Weights of a small GPT-style language model, trained from scratch on English Wikipedia.
Training: 951M tokens, 7255 steps.
MLP neurons of a small language model. Each row is named by its layer, matrix (down: output weights) and neuron, and shows model dimensions 16-111. Each number is 128 + 32 x the weight over its row's rms, rounded and kept within 0 to 255. Numbers have three digits each.
A block is one neuron, or neurons of one layer that tend to fire together. After each block is what it responds to, as a language model described it from the Wikipedia text at the highest values.

L6.down1828:098113117130148109163178126138121120076084114174136154160181122111178123144104133155105156167114104117110134064167113141117123102103134115169085161104116099125118122130140094160152128056184097128129134180106133125139127126120103120162083096129136086161140143117120128134149218097157129111
Word pieces and words inside scientific or technical terms and phrases, such as th in thiazolium, ium in barium, ran in membranaceus, and Cell in Cell Membranes.

L3.down285:194155048156131120132110122149122119081094081123144153149119157078149048140168101137163077137111100112096188095158147171164131145078163133167115172152177170123160136177129074196171183142111103183110117136153167114113142107124161108094109151157113180114115194164108106172087079150131096157
L3.down529:102073146105123140088140188110108165107119153133131184134127131113075153072126088134144116131079124137148121145120114141143055153136160140116160208177106076147162091132125146131103141140114175155125152144098107120172194093105161120151051104090068131171129061178152156082079153144116146110
L3.down1860:087101135075146159069106169154110173143155116129158164129112091116150094157108125113176087125191141151088112082147119087146127112107130077130084115120091098121164098102086071169082157088158160171117091155122132110128173178119143185134100145086163169150103146097141157163141107122092132103
L3.down3145:076106144116138142129118107091090101111089104057061119121136156149134135137207094218106084170075157088105112111131164147154165134103179129135113128096144125101128153168122091083103113150093141129128102156060160143111171097102186089165151144159118135130166161101121135137169101117086121169
Main verbs right after a subject or after "to" in biographical and plot narration, especially learn, find, found, won, started.

L3.down961:082170122111159097117105104135099173128143127077107149096164139148049125117160094076176096162132072117135159108122119092093011106150074085121071122165093152131068122129156113147157184141128134155100152116095156147150143151126096108107095183119209106143098132145188176186160118159101153083
L3.down1562:083124157141095126170174141129080186181160162043111079061095133160079160127123124131111091090135110121077199115167149115109069139168092139118147137155112142116116119183168173024170146128165179120121165122118107140153172145170117159075146181185193120170156159165175113184112142158134158113
L3.down1722:131133094109114104100164166159090132103111170089115114100109094125128114120106146115096097119100122187116179202115148164139150111172178073154103115128124121173111091095156120077152092138097103128104137143189130157171100135174158154187152185116133058162108121180133189090143110163122165099
L3.down3946:114092092031147117138106160089120144139162136079164199131137029177098147127179135087164105140155134156124165121097093149134125124103148128135145145197124079097178158173132127117139117151120166141129152142132129156119115120166165216171079154165121145141118084159131101174150131104136157149
Noun inside set prepositional phrases, usually after "in" or "at", such as in connection, in order, in addition, in front, at the age, as well.

L6.down262:112140111126084136113109143090119162116093126156165134112145128101106128124153099116168070131118105138089142118084092094124055174087162096175063164121191171090113098121126114102112104058132090074107109138145156122098085114133174145147043140099100145165146146108085142078115148139133094193
Tokens inside or just before money amounts and legal or financial terms, such as $13.4, up to £400, a fine of $150, lawsuits filed, debts, fortune, cash.

L3.down1405:107132159138084083134130089127159168155170147176137126122129169109156094107129180099109107126137162092112148145091107198139148121162087138130107068111129137093078095174072130118106113100148170104175150142139137147115172140144174142118102151191121167107072092114110107108127130133136140137
L3.down2275:125101090162137167166204064167169144127109118097060095104096106109069154131088101125099170130100129168090147044126026105149146094115174089167121145047160160086177112158130117130153138157167111191172180139099102067096120109182128103142129175160118116172173148132088065175124142205139090117
L3.down2720:074158101175142154131103141070187094146150096085172105106142071142124125096123056131097197054103170117113134122100116111073187125101116109138129190108076135097145148123145120155151095141131102129157129153054165152073123083153179105127095166125101139122112122118107120160066158119133167088
L3.down2887:100162094117091134155132064122100112123170089122083104154061107180136081099134076133095139127078190108135064093122089088163105103166129128124104115129086155161086142155125090136133122077076144132100149105189110128145176128138077146151088114178124145138103147134160151125096143129203095102
Pipe separators in Wikipedia tables, especially the first cell of a row, like election results' | Republican hold and ranked lists' 8 |.

L2.down641:196150114143111123070096124148200104164155114107179078078153113122194107087133120228092120137141151149133111081099139151179102168145030128042107113090098166141095098143090133048100128122072108107123147078075122124128087133166118088133104126205108108120109088145139180141072134151137218145
L2.down882:123153131145169096116135107138108117134158197111131172169107147166139115097178192109096100131143209124149118103157148090153132154177116155130073154163093140141165160128115188113146115084152074162096146137060120101139108170110129126165123102133100085139103128154165096185100113135090139143
L2.down2409:170121115106072151062173114132160146104103106059151126123126137157161152135141138142066128082142070136163123118142081078140136089119091071120065174138182130104155153116141148119129114121091094077177111151167133129119151123103133127088110079163163122160103182172079061146094071108141123134
L2.down4085:135129125176096127045162045142142107096134149161154036081112133094145143177124160162111110180139155172107135140107075104176102100126130118176163125108137132156134127117121085177072208186122124104149175136108123166127159164138094117139089109197093149129178131146114131101153190101135130090
Mid-sentence words and word pieces in WWE storyline recaps, like stood, PP(V), inter(rupt), trading, plus scattered unrelated words in other articles.

L2.down706:111118089079057177168133181127125102117094066128119111096182175155104135174111127153099111124143115141147135095123157147118127120147141163157128080151179108191079133144120184165086150186143112088068127141175143101141188177105171128178095154105122128152159093139139125157151172112151107102
L2.down1875:088118107109088145137169161157143180170116154089130115109096138145145207074073104131165130110140109113150097101098108147121165115082065115185116106115121101119131112156159191145112066115139147134177124166142092157098096140082129082050147064159092173119133066115161139106162081110135083123
L2.down2391:126120115093082117210086108160131147132082162100161117148095161104163102146073189182116069117099087120106141116165057106121118127122124106143151115122062150156116101171105139152149057087125130106129100134168163125101143108144147125131150076142038127155125138114155134135144108066108123168
L2.down3106:120167106172101113141137130195093110122145093072105064159121120104143126152165094246135148135060116119157154104093128137109144143073124111129142092082184053174057056145150115179118125141115127131141074127173114099069173122161157149110157120106118035070175100092170100149157168145092100134
Tokens inside Wikipedia tables, infoboxes and numbered lists, chiefly the period after a number or No (No., 5., Vol.), plus header words such as charts, Peak, Total, million.

L6.down2431:096186151128132090065126152117114107108149164117113087136083103122135099092136154080135072162081118131090100162124156096170107140124138157141090127101159138126076024121160122135066155073129140123139081132126147110071137106139121181180101115130122137138093095142097078121128166172080123078
Word pieces inside proper names of places and institutions built from place or person names, such as Pe-king University, Kenn-eb-ec River, Saint Patrick's, Cur-ie Institute.

L2.down808:178166140088114171069154106135154108124095129166151145137114116079182093088174151036157177085122142102146128101092089172109125164068128169108121111120189121146117105099144105163199130127118127122134214090127068139173094128153144154118181126025129091111095127105142096118113196189105120111
L2.down1768:092147111082101073121145085167119118129095162143179081119121074162157155153102171019144164116100136165156154120101098142140124125106142111115087130102092071090140135119113106125138142133103152144128133114162117147035119110087174140155186065111143132105113176100110054112112181112162160162
L2.down4102:171112127032190234100107150136127099071120159074102084133114087148085093128101163069215135106145184096087088116114176115141180167105107117127137101096187106174150146097084103109079157122113115141147098085142039124076055094095190201096123133066152153080150155056098088156106111150128150119
L2.down4422:079157159157085101109149131118090160119135077116100164102117150145095158116128070123127152159166094098152187133121146152111169173169140188201143083101171176120051116150147201088102165110165099064055085145145133136084060127150133074136120135142172163135089158081170082122092128076113127141
Main verb right after a subject noun phrase, mostly event verbs in articles on elections, awards and meetings (took, presented, occurred, held); also head nouns such as votes, appearances, departments.

L3.down796:158075125164135165080169115151178153116223095137102153193178125155149123137114123122146188121142124153170141142132132152076151172216097158121119090101167071185153133109105150056097114151103118126080127159139158139173038124154105119086154167147168122157057142143078120087148159142190123135
L3.down1257:102149167121118084147094162127106109116108113122079119129121061106092092078110098205119107109155146140146140083141090141093068172102165099143115136119154120097147150110150098192078130137099130147123178133096134178072167038155165132081163086136185105182111078178101171112100143120179117127
L3.down3226:146167141155137114137121110119144158176091110174172128106137155115171109161100082101152169163169156169121188097103134167149165136085165102147091147093099129156157161162197105138134190110159172098104146096190147137113165128166066146079149092138142103093130144151115157118169131134134112118
L3.down4294:161126101103093153147051151188140163151154171120106134150110075161068105098116112111186170192075144091156128132098131168083161152166130129163086103143164105140106130166104119120111142044071111152089123132087116108114118114109121062190189121098108166121162116118122098129167161168183119113
The main verb or head noun right after a sentence's opening subject or "to", often in Wikipedia list, election and sports intros, e.g. represents, table, entered, that.

L2.down2058:129133165164137122121141112105133170119061161165118129177121068126184115025098130130096107173121146129126132136145103118106117155148122123089098175157148253145090140058145147140100170090109109144147151096088166157146098136107193098088086178123109103131157107098146117083124148144094146100
L2.down2998:125124121132206140116170097073089134133173170152115117118097144130150122127098113142122161146151143143123070176132096136140120100092184110166095114122121108144171121152048179146155118155114183094129162090139172092083199100131203149141154120151139147135125196146192115090130140103081102180
L2.down3013:134158092115075159133109127105112097161069072108143097072161129153148136159119086159159106111135126087174134127102212098101141142130113152071172098151125077164142155219127092128132124089107137111175158146187139119172104084075171178138123160133125097122174139109089106073140099135099094106
L2.down4418:163106145081133162150140091152171122081166138061128117119137127123148124122140106109117099135147134117107141118135104178140114140154094128130131128108128095131089164158143118080141185116165090075118099131109115067133136133095158125162137082131170130101061053109116115132143150089123106155
First word pieces of foreign or rare proper names in tables and lists (Tam-ás, Tad-ayoni, Shel-thorpe), and sentence-opening pronouns It, she, them.

L3.down1333:150203162102133136091132146203136108166115065146095175164125122147119153125123183125082143085150087102077080059135137097158125098143086144185153070148139106149111104109183118120094108082127154178111146084132151174138113121111112148115109139103101119173095097082121134121110164177104172139
L3.down3067:146082136158132082118105064173127146183129161115098083162124095161180126164161108137134143130137133173111081096123135176146164129108094187118146100109173077063109156100105096164106129122114090132148169061093198141142124070132057060156135220085120032092068113130127105135155135213100114200
L3.down3513:161112172155122108115136105137095173138151141150110125113142114156165095100142080194120141183111164105130121142135124144077145149107181130170126163149132130125082111159108076161121160151094099079158141191144084147148105124201132104125119169172194101100118126128145076148132166107114177171
L3.down3596:095124139152127139130183104160112087120083145099155166138094124134167125071164114190142153202136129105138116104154128151164156148104152153114095111089136149166102140138119160140072156081142141078101133076094133117137091119134140090129123175123072077156082064138172103084101128106111081140
Word pieces and terms in molecular and cell biology text, like membrane, kinase, fibroblasts, axon; also scattered technical or acronym word-starts elsewhere.

L6.down2107:173186162118142126098146064057077108142152173115120127038188137120115136168179113092098192097115146153141137122131134097078166155162176145098119126131182125172107106133169103125120166066121148134128104116158184151120137084122159079201119075129120152165146158098150116165111172143108169091
Tokens in music discographies and chart contexts, especially peak-chart-position table headers (pipes, country codes like CAN), chart names (Pop, R&B, Chart), and ranking words (place, list, rankings).

L2.down1595:099163134082153123147142111116140098177128128123188117076190088096111185114143091180173178142176131140165154125115155162109130143140084087158143160043180095074121120089161087146119087062109161145100166175089156177100111146147138145131132137180140101087135103126096133173155125120207204108
L2.down2071:154109170073099102142056110087142133130160166157078158103116182116158123143138129145171087108099167109138191131147130106098136137158140092204135168145151068135099144144143118050129107085098151068136129127145135141099140139124150160147103166112179125104167088106107102098151093126139132105
L2.down3604:129103147120091142090118096083178094137164123148174185108160103121145141064133137118153188169123158079110074162101104161188181092135115108157129135082104118096161127071143104122133129169114096089148133093112100108103078126092073128095163107128174136113098160145095216162067096121126153100
L2.down4362:142103141097065129156063102132108166163164177182165125120139082117146103185119153095126149132112108136076106095154078105110088070133172059106125174135059100118141127092059109136112095151117168159121156103057124130164092091108099113123139104162138154115096159117121141186162112136132156098
Mainly the word case, as in in case, in one case, the case dragged on, plus abstract nouns like deal, scheme, matters, and policy.

L6.down3347:066091135130168115123198134110215168128124131134188149130103087138170106104154158145127071117125119063107129142080061148051101108093091133176072125143103078108041151104139106152179181152123120108107181149132110042094078125155158111165152127146103155114126129101135093147091127123100195080
First token of a personal name, usually the surname after a given name, in lists, tables and prose, e.g. Mack, Mac(Williams), Lamp(recht).

L2.down62:170132158098095070171127149167122113143159149152119127139142133153140089079196117069106141115147097142154100109072126115170179177130109162098146135182172168154108051112088123164124175125126165097168082061088109216147094069140092131080070139120115135166090077115083100167116179113122148090
L2.down2383:118075190114048134149115128111107141126057127193117174142090147100178115147096097156096137153127140121159145178225130115172189102112127103094126181141113158113117121161114112124126126075114146135137162123178166161118144153187126072112106112130159099102152167133093114134196109170174174103
L2.down2413:115129123092178107157100137148102133096125131122142124124117101206141134171085147171141100124111111125165110062139104161171134125098050113183158087186154105146155198174158108150077186111172136109142105101075124098150125132109106086155115147119120083105119057132096096117162079158110117149
L2.down4038:157154128160119121217131133129108125139097194149194105159152164071131130132139154082165191146157125138086113093155065193164114133054094133062104146158119090136140065085097131108107125148161160119105082113128143087197111110128068144077139140191099130067096072111083108141139135178163109113
Mid-phrase words and word pieces in cell and protein biology text, like cell population, the family of hydrolases, oper(ons), plus weaker ordinary phrase words elsewhere (along, equal, rest).

L3.down1175:147093111142137111098174188117149173145159203103103135125113165129112097115080120179169096105166172101088149110147120165165117155142123094130095112153141139087099129116118155130162135120106113139091104132123119121080140156173198131147150229154192157078148126134121049189132105117138096100
L3.down2488:169147135098106151094111124092111148152150096120145065172126120124112104138149119120162096140171156143092113191134093155144146100081120144091153084107138188103190156119137125112122163150115139084146154143091104085162116157120196096096112139183137113124153112104131157163085068115128162157
L3.down2916:182119113080136211134142082119181129098142112049077120129122123202141105124148089110137143065147114151091131158097158095115123081120096074154090173120143098127151152105122139166106170108142191092151092151088167074138157133168110079116060176147138063127099160073174155056119153118124082083
L3.down4261:125141107151144131143038129139139116086128139102137106153071143116079080134075102057183173099137161139075133198083095168126069116104084062114119151151160098092126082097123100104150171083160146116113142180110145108094145134085140146136074059132152202103133120099142111106043116156204177125
Word-initial pieces of uncommon words, mostly romanized Japanese or Chinese names and terms beside CJK script, such as Sh(iraishi), Ky(ogoku), Y(ǎnliáng), Gu(iry).

L2.down782:117109168131136160090152165156065069136104114130102137144102172123087109144125104170053098133113096124108153131114088124122117172120061145157149122145083121110102093108060151095115133131132115101127097170197120124035124146166054119057135135054110136089145152163113105154157085113079170110
L2.down3067:123184138139119090177084182103151111164136090131125105130127166114115148118176185134115097114142108126099164131138136187151172155117142189122139116077176172171104112129128149084114114084088085071168096094126126124085208156136114157063127167115153144145143086142123174102129157141118120156
L2.down3398:144105158144117105189115142144077138148122140110105142147067235141115109104082074183129126079139102149124131128132120119094136099126164136113173194119141143090140072121137114140095139149058135167068097146189068096121108135120139135167092164079127116131137072149094150144160127184124149100
L2.down3854:095127131059108143080118066093164153115148142174151171164184128126098164138197136087098135173078104174126138100100121182053133131132192120113152176133109155182138116130089076107178117106102092154116168108192141092163146117152060159105140109136142120118152063115052137174157089113095130171
Interior subword pieces of proper names, mostly in tables and lists, such as -ey in Alexey/Rigney, -eb in Merseburg/Kennebec, and Reg or Elvis.

L2.down901:118104164113087100137117136190180075184129097134160191103172120162116177173150236131148117105129123101146121112114071160170126108079140109091137151157195155147098105114119106105152111122117122159153155118151110096095122079117107137116169151107112204213057174133071137098163120136106118092
L2.down1742:156112087121146103133136125170190129101115133121106106106117155140126127173085143102134143130145167059135137130166136076176163149119101133097113138094097115146120188152045140166053140115070134145087142096075095128139174119150110141100113106142181092088148129130106090083122141085147134151
L2.down3389:119118133066111104147146150120138142137087103161102147140156110096089095168139133130141196139128115130140081166130047126165097182096132154125117079088161132158122119111164121158119123196149131244082107107111117181097113112128064172200139185097112127178138142149057104112164133095158086208
L2.down4034:102163091097137050135084122119162108156132117066117126065101078094142080121102052098137087129088133154116157126132156053113186142165095085121064128134140084131104096139131139147134104110151073129104107116125115140116119135160101176199153131127135124123134119090093156124139142146073147150
Word pieces inside wiki tables and stat headings, mainly sports results (pen., Top scorers, games played), plus "town" referring to a place article's subject.

L3.down1070:097130116116153204095146113137123162132113109168148122180115126085136049119149109187181139091091203068127099141160175168053101083121087173149092152144106134175128146169126121168148134155171169175165098156187161152107116094081174093111097148115129155118180122144120100080156086162105105118
L3.down1673:103138157105149184116150184081077112097114145135088128103118121108134129104083148113138099172175170089141101142067121164098077100176150126190147092121153110164089164106077076104186119134167145180193126088191057089113136141125187121121133096202129098121187171054173121155149118121097146104
L3.down3456:116100126085139079089136129086135143217085139134125128118132192137114063136141175100051183109139144116140139127133120149093147103097146203131078160081104125148177153124151142158110147159104129159066160162156128109190114162190111206016128161120130112135140154095144187127150167113160147126
L3.down4127:090051142102188138162137119074145108127098166155166164099093072182103105143110164124148132118178092156110154171035092137115134051146133091135084159096139134131122105114131126102141076125094092171110152115078107110112142102125166212093121036113148113148136176146100133163138110146077080086
First sub-word piece of an unfamiliar multi-piece word, often foreign personal or place names and technical terms, e.g. Var(una), Tit(ia), pap(illary).

L6.down2133:151131142090142123112106190154119083206166138114094107102129067169088134081157120081197116133136164133080129112143108133104142171121067134125143125107141122113144107079114100090122138107126096171128228081135210126155082057108166154186077173108136088158043160144163130090161158129150139059
Verbs and participles right after a noun phrase, often a long subject or modifier, usually followed by a preposition, as in referred, failed at, engaged in.